config = dict(
    n_head=9,
    d_mlp=1344,
    vocab_size=16384,
    norm='rmsnorm',
    norm_eps=1e-05,
    tie_embeddings=False,
    init='trunc',
    init_std_o=0.00638,
    init_std_up=0.0271,
    optimizer='muon',
    lr_mult_up=0.63,
    final_lr_fraction=0.05,
    seq_len=1024,
    steps=7973,
)
MLP neurons of a small language model. Each row is named by its layer, matrix (gate and up: input weights; down: output weights) and neuron, and shows model dimensions 32-127. Each number is 128 + 32 x the weight over its row's rms, rounded and kept within 0 to 255. Numbers have three digits each. A neuron's up and down rows have the sign that makes its largest values positive.
A block is one neuron, or neurons of one layer that tend to fire together. After each block is what it responds to, as a language model described it from the Wikipedia text at the highest values.

L2.gate776:104130125125132112122075083134084127150145189172154148099144121223156141140160160093090171080149116126155141140130087130119100174097171082203114130115108099145192145093205146047108116145149130144127119157115091084099082183184150090083140156097190173122110116102136120129109072176182183162
L2.up776:078103128097086148129077130072191090114118109082130175172116115130163102123145053117131118082142148112156080170121251119121114139124140174170179164148140095116189095121109146161143105147161083116152095137133141074142151090131136119158176127126124109063132127122157111148129104074104087097
L2.down776:146102148145095064150154124154119153114089131117140126174168092114149123170160122128176117126153166116127076097093169089127162106128151158179148125121169148130149139112161120084114115115152111100144159123147137099114142112117150158128146092136119115162140079124115069121174121080089144096
Responds to: Digits right after a decimal point in numbers, especially percentages and times in tables and stats, such as 54.29%, 1:59.30, 98.85.

L2.gate35:071153142128139163082151136167144158087073155145110094140109126119123132141082125167136120103058171189141210141083149119160168109154113078045109086173180127129084160149082086144138132123100116169102114143088067079136163143101118096138114112135127098127183132104154135126144095131195166118
L2.up35:131161125025142155081078135097130147090153162131090107163085160081162106053139174181122127136074129095111142142096161095156160120158096155121131118177151133141123164076102149158130100140160117119101082080168140138182127168080145110161179157125139124162135094152111223123136135144152093125
L2.down35:191079083115142103106108114201137100110115078150112095161112123141127147142104132141138137158180187114116131118140156079115094183106124138125131132152107178137085120143059156126134170112147142181182131113124099120126102111083148137172118142171145109095123122104115149090073040142087168092
Responds to: Main finite verb directly after the sentence's subject noun or pronoun, often light verbs like has, had, made, got, began.

L6.gate5:105100113122128149143094101100091144110120101142124121125120107126195116051131123124096178109133179073126155047134083157089096125184184140121134065174158157077119186113121101110124133060096134150130146154131095118140112151155136127120132168198094104162117089129159163137105148119122089144
L6.up5:074125105132129182109112061120094140101118148151151123139191154094128174190175141160137161159069122121057144163131139168135090149125124095135106062177171121145152137110101091125120168096151153137059114136107126142134146108123137166094146082134108094077091096116148147136072084096069118175
L6.down5:100187159129145120099161115111144139090095155134141089131148145118134116137122100112107108084128221176118155096141170172141146144112132137069135135115124123149100142185100078116127147121134104102127112162138081085070151107105112160083098133173141090132095139107103111173087110123141150159
L6.gate84:162084162189120193029072159144157075136113108110129153113122151153162093139152154154149104102114140108098132187115100158151178079096070145137107106101187074112142110090218127167118137140136131133132128239141186197114169089120106080148110144136135133167088058090118146139096120122136158139
L6.up84:090106155110200097086152100087203106101090170081155121114125090108170106107105146154144099096144173167188109191176197127140129132200147078096099103091118107140129168066131104139097203178163132110082082138090168196164161047147151132054194122135136205165108136124139203158114186091145151115
L6.down84:151139184106166164152106107110156138121101141183117106087168135127172193184125154094142121167115162137170159134103072207134085098088113177138130126115031134093080122129101125145123174135105112131137108121148108146160157125100157060156111124147096104151100125119163114092130090149109146061
L6.gate1232:099136098194145157082085095162112101119069128070103131150160094109169129146106124136115101228150185107176133165094139121161095147172154132126100180187187154173114110138138157139169159178109147147106065173139146088136117126129108152172141142141128178153079158124141056113139173081157106109
L6.up1232:129108118079143190149080129153139078121149112137138116116122102126153136153115127188158101128153199184183163186114154112134171161140159128083100196172128114136071093150131147051101097160123121062126058106158114094125165114188213128150100133127161198109151112184205116139158107107141154126
L6.down1232:096083149111116133127107066131163137093088111121109131174119134118136150127117101138148137168149183198113162129156108138107168134081134149126062123124110164177148191154087137074124100166113161143123062118124128137121189137105111131149183175135145131112035176068170151157109152157150137076
L6.gate1254:133123127102099169176107059166088116106119126194128101087124126118135155140119089119034157128130104036126118102168120128136078068099179133146123136123096107150125143123138053117207193159129074117094142105126136080135123118137085067135085161135142088156131141141173161076155163106142067166
L6.up1254:148093122133120145109127144071117141117182099122093060118119151152162100144115110139146143137136125099126153191092092125100101116113167131203102097110115138158145184161097143213164073100108174082099145180073122150147139092155107116173154145103126188129167165165169128136213196120183105088
L6.down1254:105170122072166130134103132132116135132136150115071108094113128184186111079167119082154170090058134139130135075139135153064116134137163157177109146166163128106124170116172117128199159182148149092093114159191140179125094161162165179107099155151157116121157150155139141095089099095144090137
Responds to: Verbs and nouns that expect a following to-infinitive or object, especially want, chose, attempted, had (to), in addition (to).

L5.gate334:170121054131152105102105107125134130084197151146119107124114119171122139133151098137146098178105111088102084084111086172131130127121146137140179086117119108141104107120152138115127135170121127079147121095141158051152099153130152124147082150166185186151165127121128158115109110091098180137
L5.up334:117152082131120187146166091143108176120093093108146105162199118128133140131123080132112078099137176104142098182178088129157171094144126115089110155146133154157116109126199193130134142111102069092089180147092085144148135139102098122079181176142130166072107124128168081127137139101113157117
L5.down334:140110149077143159144122156151101116098142133119140158149198116140108083130194136113156114114071143157148101085135102196154152156075086137152090118142136137071138132193168158162148104154121113144111146198127178089178117145092119068144134174140053184157045143081075173138149125108135094116
L5.gate360:147128115152149157126096112137149139083119124173127106077185137137185148157112101081113134139188099162136156154161123145053199118104124143138094104199085146140172130090114088105130123127135096117116142158138081114228062033188103130058121147090140100063078121100171147139192159121117126089
L5.up360:138158107121181153146142089153068083143084127142104111116153120141130103148115186169141095158107113026128101140150073166114126163182102149153095112203154103095157131135191126111157141139106141148074125104170157099177080091145110149126173125115173150148084111095200151150105195096157127094
L5.down360:120152150114199045134109147141140132116194086142095159158119123121097127146126155115190110133120076118133178125115133140098037141093121105152162104165138163111075120083094175147116132151099090095110179122110080094094161125134151107101160166118141156107131151132131128152139144104134108108
L5.gate402:116096142088130159100120100176137094130158107082108114083124165170124087077160115086104154120098173144070093115127190066168135120128142128122048113091102072081118078137064133091128132160092083087146095086048148102141161070181149138125112146144115066146123152145158152147077154123129103153
L5.up402:128165126125129123133113139091084123119118121120111104110159146175109091196129143102090162089133112129109157167123130158117148154089082108118130080094083150091139090146142157185140171046063169162118086177175107138098114212127121126122162124118118110094100147189158161161069109114135072075
L5.down402:134103115200110192120143128057062129160137151105120255104110106114176142179120128086155165157126147158128125123092161126175063143187089109118032118109094086103076145133190138128122140126137147153165189180118149111044145157117104132103140140135109095115138088166162111166124128129097173148
L5.gate959:147142167152135138130113157152123131105140135074114169106166107164092099097143115175071115121111112125095094117170128169139145104153128113129161124147131131132093161101143185163086159103138164146099159127079144161120131122156162141120109103149112166073097140093099158102127092092121216155
L5.up959:117120164127100117193062148185164123089189190129168153111161062127100112126101090086054125167074062091097119080172108098117111103083163106143115145111151113148152192137092140142044186075140117129113152108126078116120174112176101161148111059131144149108150128092135148135171133136142152124
L5.down959:118093113113129095161131145160172089087069124113110127110141151124121175102095082139128155138136067088118210177106132128152118129114112149062132081097173092052115148162095120118169126146139107126146137103126155121098140120180119124148069104154152101103139154155171174171141118111101113086
Responds to: Number pieces right after a colon or decimal point, mostly track durations and times in tables (4:12, 11:00), plus decimals (23.3) and thousands parts (2,250).

L2.gate223:147144142120167172163122134156108107140148183160099103127103153139135150113095142148103134175078122158105121123082172099169158090148152121164150162127173098144175160114174154101184088138125189085084095111100105084115103145081180133108168194141164096188125147130126174125142169147167150067
L2.up223:125156137074142185111114133137162118125080094087138188116127133147097126147111138133147172160139103066145153109162110118152139174143127115207160125117098134123150134176169116154124157118115126147097112114098088129121129136130111156149166142092139046153203054097109194126095165097127149122
L2.down223:134083128131144101160145155099065160077096067132173157150088134122089105151083149162114168124066120141119145095188190102123163090105113102175140089138112163117204083173150140134149196107145153199144177116122111170112127170135142123113110197117107122204138070155081108115132174116102099143
Responds to: Separator tokens such as |, –, =, ; that close a name or entry in tables and lists, as in "Frank Johnson |" and "Freddy Cole –"; weaker on name-word pieces like Tem, McD.

L5.gate673:115128149131140125197098141115137137066104100163083156120132101094062142146107106173110112134176119110087056130142091152107130106105126108111138153147150140093158115130116130183102109086153107112086124158148083128082105115124139123108132116127188130108160062135099141104102163112137097108
L5.up673:116111108193082126147085167123148103126155099178094147128112088116041130143113103139117131145200118141105086135124104143118099126148101111107125168175150099105171109121126079166107063099112121127065091151124123138128158126109147135118178166075136132103159105077087149079117174154105147119
L5.down673:140126166123120153123183116166132115138134102124151119159135134137088177137130126086069117132133115121142142149123101160180121127121124132138128113120135147159107142131142130082255121120116158109163129116118152128139129139127131143124154058128162115103130141134137095152107088128121105080
L5.gate685:180091098119150113111162112128085145227114143122137122102140082084115143144153150173122159102204141134127098084126156126138153180156128156121115092084159123124128114103100158168083149108164185123118104125112127194145141141103157076097134078127127069118144067107110170113193068135113135151
L5.up685:176121051112090103129098144092135162158204176122143093099122120128110182110106094150200131137160138115154050094128105136123126107160085171160147075098185116149128097114130057122125158115086139118162137071108131122123110154155111116120080123065095123104103171120131125127142147116052119168
L5.down685:084139159130120138099152117104153114015094116155074135139108176146099101146114131074128135151067132094139157191165119155133112139103142074103168156209159145152146132133219099152165115170132105164143116149165153114114165110126134165139192152177147150115158137109111092133107247118119133107
L5.gate699:150109147086153069113097142141091155110097096058140073093148120153062114141163101140121163125103100129134128091121088098144131079103109124131113172137144128136154129095088117056135133128106111098043059110141136144131093099178179048155139155111148141137109178047091155143160102075135081133
L5.up699:164135135113055103128134135103127137118112079152098107136123086139040129193188150146176124140117151114090122139131120063117137098142166145131125087172099141164144164155149116152127162106143156101078068199132134123078140135116154129113104132103109085085136127114133084166128065107142144090
L5.down699:087149080156140147099130116127134147092167171162159118122109130102158140157141172128087122105141118137126114133173136130119116158156101125107118078087176163147105162141153107101126162133124123149142130121118117174110149121141106123116119045128065135121123126164122142201141165129099137099
L5.gate837:107164090170087156109130187121120146148192188180076145146111144102150086129173111133169075116116143141158171138136099105091122127113124136092113087063097131138157148130065113158069138087144104151112139171118121164119123116090183125138065114128114171107128109093114167099134158144135198148
L5.up837:110119115098097110124114120129121133064079179147127090129151082120159116133133125174162109181135147122160111106109160158102178066119155118084102132142208172137152097112069140103140106134145101144116123138106078113136115135125177131109107102144208152142132113140151115131110118104157099111
L5.down837:150124174156134153151167119151140126162101075149136145149128145125053173128126115092074110117137096116116107135117127156193093137113122126135153102145139100148108157118125120121233116102131136105136135123147160123122120131132102142149156110111159104124136129127118121153114100144117106091
Responds to: First token of a person's name, usually a given name, right after a table bar, dash, comma or colon in lists, tables and lineups, e.g. Jorge, Giuseppe, Brian.

L5.gate212:137075113134177134094072167106117122123127148142084155137136187054072119134079118181124120143077147076121159106232086114101142092089127166104197148128163114098105088107114124154119175107100107165161139116109088093163117142135146137081174139166118127094138153104109156134087125127159121086
L5.up212:185072159148166139120177086186097142180087165127109140100115137105161160117135140168163145196129181079103136111138195174107129136098161142147140113097120098115153124116094099167112166153136122112137133101104148086116113163124101119114067116133119081168068118121135139184097155120074092132
L5.down212:107116119088153086128116049161154122131193076136130178146195160089101155117149137128167115157150175092109105145133112131144185159123160140199138166131131111107125093106082124173113157157162165096107119109137070105183159170148118060130070122107122062182154085135057168196112116165080171138
L5.gate330:113067132103153111090108143109123148060132140109067109166115139154140121156056090164080129132110192090107178131178165147145074181144121154133174085129208157093144149150036160151066140121088166107097133142074174101059080112147094088154099167140100136134085068144136209107118178107155101128
L5.up330:055112068149108145086163109155124137119130140114076095072136193104087114104162081156074130133123132106100143074123135165145140114076121055140187080122145088101125121117167128105074100170166160099147099122101109168090155126136128141121131125147142110028201144127149111213098166138136135163
L5.down330:197147125164124099161070156144138148128184161134142130163139104068163129124143113117150132078164184131099201127132134131141174156122144081126112109142132116151091149093096138162129111099146153172099068103190131139137154161115103061069033156090153127102173145077119120165125193075099099122
L5.gate595:167044078146134085126140117105113176061152129119119121159121106109133181141159132097170132127171178160184164142147141134191138134102083135126155128070166077077093107117139106170160136105182121111149093125093153133073146178158102107122129113180082162080156106121099196137193142107111136135
L5.up595:138109125188152066105107162150127145136085123154150140104100121110126169120075181195122125101125140184169097126160120084078126083176124131108117129133164115141117112145071150093060202192098122123128133053205112107122094159162116110025081155158133111120120189140051189088142097156143163077
L5.down595:137050099158123139179081189122134160110130113155132154149126122191105173160138095175126160092099108117166100185132126135089137138067153154109142194129131142157099154168079125163078104096115162142082133153153148173077133141144085137103119152101142111095122168156156079118091083124132119151
L5.gate635:149071122161150025135134114132102224083178152159157133113152095102145150091144133186143091163178113113151113103097129171128166134153090157151158073140160167131095120100145143129117166163122112105126066084081079087172144118116162112100112170143093182136119113184091114163112178141097106108
L5.up635:133082150134133207114087093116142167108175201103120165107202106089118158113114077145130153132068163062150217139100092085064175113096121114149128139164137180151088169134089094055152133118205169131098082121112154097098126117158107130168065129186102092106143143150137135124106069114155117128
L5.down635:156115162148119065153112030169119106096125079133138081125148123120163121040145128178127111124149150131079143139124121142108133160130136135128179131093145116137162091090122133129137112113123130117158091135130135159117099176077123142117125183140116159141130118131153190100140124127150143159
Responds to: Main action verbs right after their subject or after "to", before the object, such as made, performed, fought, won, take.

L6.gate134:093193088131173142087074129148090143135108092129145121164067151110111104170134131081101121111160151175158138115100111139090139143119152101107103127133093139068132120116096144169114062093106096068152178109092175101103125117155159127165135056110106116087091138156072148139111125117108135094
L6.up134:153120129138118206123091059104165109127158141077107174168127128134124132187078147055178129125148122148124181149135151133118137129110100143092120103060159093086103145110127121102138149140121109145101197096110134107153120127166133142138066130138116120090085110153165095125093129084158134145
L6.down134:130093115137054078125109101109139157144149146094133133119169049144119091182139115081119168153179118141151108077121094112129136165085120094104132110229180135172189119066105187119151124149159165191064179137122169065117094132112139129167155102156118155154122056137195125134145085084091129156
L6.gate561:107075111138133077118144089103122077126101093099077115131135152114118178147096172128124130138141137060177169081139131181124125094117129146116115059186135095093139141148078123161132102150153103122138171125140109159159158180156144135071165156085154115103132142098100098181169105105125108145
L6.up561:111103125124203161123153129151113165096185231094159114185195194107091128159130152101087122119187128104130109142160110091112133173130171156163077134125134124129169116097176112130150115117104119129118152155186143179107127113133085108163146143105127170172159143133106144119204185118108099214
L6.down561:159086153139165148164123134087154169106165091166148118155100151100134158179132137138053168147090170178121099189143128130128109084112177104143157120155155127155147115095131170156104142227087175106152146100179113157086188139051158084088191067137142120147076156079130086154135148074151173162
L6.gate887:109122115158209151146060109176142112186143156108123140141181147119111158153168112090141090169154086162123127105149137148093154149115099122197086074126191164130130199123177169169117128131157123190107095177135130168140088152115061131116097116117081078090120128112117088084106140132156174223
L6.up887:128053095142152137154128144154107139120119169071100204182102112109121199169150161125113137152142181129160095111115083074099154145096081119109152169137106143111159133176107160143143085112078127138121160092094119147148148096102100126116148227087180058097109136083111144070136139140078093016
L6.down887:115107174140162128113130132155099158114082066102126086088178142143134070118108143102161062124117149072155139175122121110144155084140164146101085110125131094189170089182144182068185145061053083115188085088142170158095138086092141126176144147145125139154101106110129147143171158088100130091
L6.gate1173:131132168158178150143104102135122135085155141130193154113089038128123105226141108110150095104144129145114101091122123142136078077074164088172115088155073119129089114169132075058134108158120107123151131093109082121138078090128068123105126157135084070125129190114154174145087110158091101140
L6.up1173:084126157106072130104133112114087151187094134120115107118234114135160140171135099114078137109066136065171125127083116110121124120147144097183150176097112110131124148149123086084085149164185111121124144129140161131153156176098108116126182122069158109120145162115134109143120118098145090157
L6.down1173:131058134100131188138180114127136107131091139146190112095140125173076151087145172171100178127152099095161119205100094169145111073131126135153114143127146111149098143151155109038159149169060182128078108175105141112118131121105102110161166096097135142119148142132166100108089173130091079119
Responds to: Nouns that finish a number or measure phrase, such as hour after per, appearances after a count, place after 3rd, plus died and years.

L6.gate427:131194110105102147147129119115131105130226033108129109153101125153088137159169153158169100183150132116143044126147131153163072123146132110071109173183160104139160105161092068114072192140125147153117077142143185135105083157139095088132070170042072122134141114102123140089064103157053090181
L6.up427:130133128142128182138153103104149096156185068163176148144115139134124198089133163158158130119176132133144071155153161145142149085135187111127111137161097050086176124166067100110080129137085136133167092103151163124168077178130117112172142128075106117123111113136154181089087129190074117150
L6.down427:102163098132116052115136157140143139153117123096086132143110128100114060130128147131080164126105128164095114152073117096147110150174121132146210149074135133171098119082143196137179114103097151137103109146142061179114135157120205140101154105086127123165120093130087139122121156122139128193
L6.gate833:144109155178130155180103135116130097105076018139107097129109100103070128146129151160144138136153103120110080119142123179142071121162146119112135162165131115114114146158136066106094105155109123108106131121172116181124124131172134135117160114115122097119144058122115133078077204138125045123
L6.up833:143131130185118115146122118085115160149136093129129146165140110117107062190176160177171145154147114125136083163140043137114140117117121167099147170158142088117155113105068069179071072097103093088065132144138089121122147131087142108143127154136152115163139101105124156122126116146145057153
L6.down833:137120124113124075146111120127119103154121027066155117114133165128131134093154134128098140107183124134100134140081112123112122132120133082125148149154159097163145130117143188130211136161090105181135097129138160118091125182135091126104157152109114143114130163134145053134130116131112153156
L6.gate870:154137138158087100143128112156072118137097088120157154167143134061111179104079126125110158121135106169088132166109219117104086056143084126159086110106158094098157101124110097129063143122129123126123182189092149168105122107169118160190129161168067179209146131082168132093085117143142095173
L6.up870:130133103140077177193130149133160154193143098136117081125101145100127103116133138096234124215130159135123096212155112139080102145136160112117107152200146062113120190200107149131130118131118151161076112090220123134119086122054097144152162152096081061140132126063146162145124104109175160107
L6.down870:103140142164141061126108138135079077116130111179124162141108116107154123171145126158115109196114122130102171146192084132071109137135130186137187152085131106100097149136102144161219081152205172172178117118108085132107169158101178173073139110112152131110085155133113112136143104164128068139
L6.gate1133:195116090126084191163132125129104154082110138120164114128116088131114172136186068175182093139095124135125139130110165152121074070108098107125129109148111113117120091131116108125160185135089152107115085181147148167142133067152098142097138162179109140136102146124160109105125166119137104085
L6.up1133:113228129103155221124118096180119121125125144161108163103096143141118184120173114131178126157139125069130140134127140151126087139133067061116162178130180085154140210125181098139130080157092121160182154124093120141138136158122104117178087115129130180112194056180133117158102158146126118118
L6.down1133:095182108109190086148139153112192107124122114087183107105107184148032083156135140109101142130128122123152096109113118128112142145114143057104163132126122179124105114132103170116162109152098100113100088172156125137112120127085159108137199124105164132139174123098120113160115084165096065150
Responds to: Separators between fields in tables and lists, such as pipes, commas, colons and semicolons, plus some final pieces of names (Sabicas, Weiss).

L2.gate279:125144148088136131083129113094102159185123145109207112103159132079129122101175144134104167096105144137124156154119124108104117107094145149152193112078135108128107169102092115139143093123097064144143129135173089124127139128161101112165086105173079097117140165077111096179098113148111100141
L2.up279:187122143038134176131144197155178131101128146147133113086175119114255127148192120186087144133204210133114094143074101128125148138122162138161148173184172097093163079134168125102123130181079089083119115093221101128152178141132047118148089209117169128095114150138154140186105145192193139128
L2.down279:177180112120086188147112112087137131116142182144128124140129101137153068127116075102114124113141154061099068106204178102142076152152126157148162168150096094151121095139115118105124150113054177139105136083146127098148111150121146150141177104073069147152109156166099114093152176102169114126
Responds to: Measurement or count nouns right after a number word or numeral, mostly durations such as seven-year, one-month, an hour, also million and km.

L5.gate7:111123156188096094105121101167133148154171130055136109132127131076128065141130132085071084069158149147120112087136103116138161137173137173132186092124133090126126102165113130096121163175135103073159100140153112150106100110167134167097071148085104106161140157166171132197104193185187102100
L5.up7:186146175098086112123179104122125095141126208204114152092151119112145121109152112140165165111166183129112095088159108177115164125096149115115148122150156113150116092133105112106113132130109094083140122147114091119143077147107143083144118117164166106139127151136132083160173109117153110163
L5.down7:096135166202102173108120137120101104112131174113094133086101169100168118141137155093127164139173137165143079093144104103103162122116158111105203169096167150123174135133153161142119085175105119076130113104153115123121090190217091117121104154121125117156125139126188091148162091045144156150
L5.gate231:072173131127151134058108095126094115163151109146155110157092079125193159108165184061196079146181130175099120128169148155144107107119046116137111106119101132133180173091155127099139110130102108105107113120158152135108137118124130160105165170140169161153091114074160087141067173122134074075
L5.up231:194137120127152153148103105155121126117093078146136136118097129133103104128134187139149130172081129154069134172106135068083079162158133140138088083107111150099121099158130164146202110165137131100082134132150152099153096135102091155129135127129146137182140127123151165092094193134120118101
L5.down231:085167075144137143137103105137120140129122134088143148079142091147187172123130156114176194085083117098094136109062131150140108127048135134209162121156101113082152030143117175118102103113127129159071166126113109149152153131074070140155151115128141171085196095156146120125112169114105128096
L5.gate288:148192126178177121098116087130200142129127162155101150043129103165102140134167156137159114192151156080134129139136113163171115085085085090111149123121089161124108091076156129097126094123163108189144123169137140129095114099141172150117130082059139114165124108115183104140135125118123099097
L5.up288:102136115093164102181151132110137065194096153068135111114111136132114149149033103121144103050171134128132181128102188161098113181137110170145134101130165140118163132122149161077148095146125142156100148129118179116094116091109114097121131130103137192130101069115071102100188091152100146110
L5.down288:088132146135144132144134145133124190148134127155182140125134094107133167201123171147083113113162079136130096126079140088126129114133113100143112113165179138127164124132155118151208162089178112066104183192110139139120102135126143175147117121085160152070152164141166124140139090061106110091
L5.gate483:148166122095133012081127120126092119144148116148173157082128148092146122138127139130092161124123220069123101113115146142110100126144186124161114113195116133125069106123107159120115109132091168152087119123170110177121123097124119117110115169126158090164137153045143120138159162153131045098
L5.up483:157174114101103153107115102123097151115106141048145133151153119109137119104151090139205160137153104127130163166065117097201171101194141101170173175147156137147088032131032155199154109186126044118170139135176156146085090117119131099109165169139145093111128149140079155135137104212142139114
L5.down483:118205150168134102165127130116092083174170134122115111055151117127141094207166119073118139121167121109123165096143161160138164150136120088115142116123131100142184181135079126167088115102126118118122129127144146118142104199179164160140090150134109159152173124158097082113137146143129124098
Responds to: Unit-of-measure tokens right after a number, such as feet, km, kg, oz, cm, m, and miles; it also fires weakly on scattered word-piece endings like the iz in bizarre and the ks in kiosks.

L6.gate677:100159170149042206149075088087106102151135151083135132098142096110124119161136112131147152112124142137121097080179073073120121127124090091138170176131102158114102114158148179145157156084105077117135076121150189120135150117154102159120111076126111124139130146145182145172130096169152094117
L6.up677:132095192121151122138144142169142154069089138134117141166130170117107114108141129158120163112100089128138155096129180225068144123133125149139127096110076014159163118104116149079102177076130141115177067123129120130140060158104109083094139028105144122161140058087113102099131119148107123151
L6.down677:144135124115072105093187145085164082121082113134125131117119115143087158163101086178151180145138125145114131122105184138082186092141112109146144151136120126061089149190145195139173112170143146117140159098098182130152072190132083108136089125141135156183174108127091121107069169174130162176
L6.gate978:103178164101130146153176083196110138077156119194116143100150167168086152110183196119151065172093179153188162152132142060134128154099113123201142148141122106099117094150160148120132074097096167137120178109144111088120137137146114107126182095190066216116107076058142145123099134126118058079
L6.up978:116154114171123122100122179143152093071122167097139124108126122087088041082134161110130110129167198131113158108088096133106134101161049077122073127118131128099087133140168205114098088168103122103145145085072123099115128139120151098105092156130117092090124172121108173207145122114145178034
L6.down978:092159157120117102178123129108107120157125148195090110109149128154114128131147101078136164094131111126204116114131183108157159153120134117126152117137117119128126107105118131154116076108140121098133099099108124143041108076082094127094093128104122115152091097158116131159113117092134120128
L6.gate1169:129135103096179098147173117169086109092092122175133097152080170146126137152122123037168169138125140163115096148096114081165059138136108100085128130131243137175142082171156134098151091156147141086194144059084141166057090121109125182116148122109084142071166147043143180145085106143172157139
L6.up1169:146137116083148095167144124130141112132109117131141167153153139150136114132117134171182103169121191119121142123120194098108158126095109194162106143092123122126113086135130169092099095117186154165143148098090119092092176118087166126113105105160144118060104159110136181122209153116124130120
L6.down1169:175125078144164112096154250107147136097173135101151041138115078113086063129124172089115093168197134140115144116149170098169165114104075116176164111148140138148184103131171123153105153108099064141089161148144143129126127145133115115139119144118147090110073165134098127166138160115153135169
L6.gate1271:115155148109141129173124106146079098191057099176125155164117096170142051131142160117091143125086116177174170082119095137101138082104111109117174129191145067145109182160149202081117082152121090114140172145089171125134109155172162180084110112104180118088069109074141042194128139110067104155
L6.up1271:163076149112135095180106135178093114174040123132148123070216112050080117111181123101128146166108109149149074086144149157111139143155116157143156141121149136132095172131100169127123084117148101196108171050073130087082148161135134136134121072154076108141135146138163125138104181071164070161
L6.down1271:132137177092144123160132052138146055122097153160195084151128194127086074123094148086218093080093092110118190111111095124131119138063202133075094131089130079128179165062074138120135134151111071173136114122118147075082131168137130119171134160106113111130138083145122139101121190142146092136
Responds to: Final digits of numbers after a colon or decimal point, and the unit word right after a number, in tables and infoboxes, e.g. 4:11 track times, 98.65 vote shares, 28 km.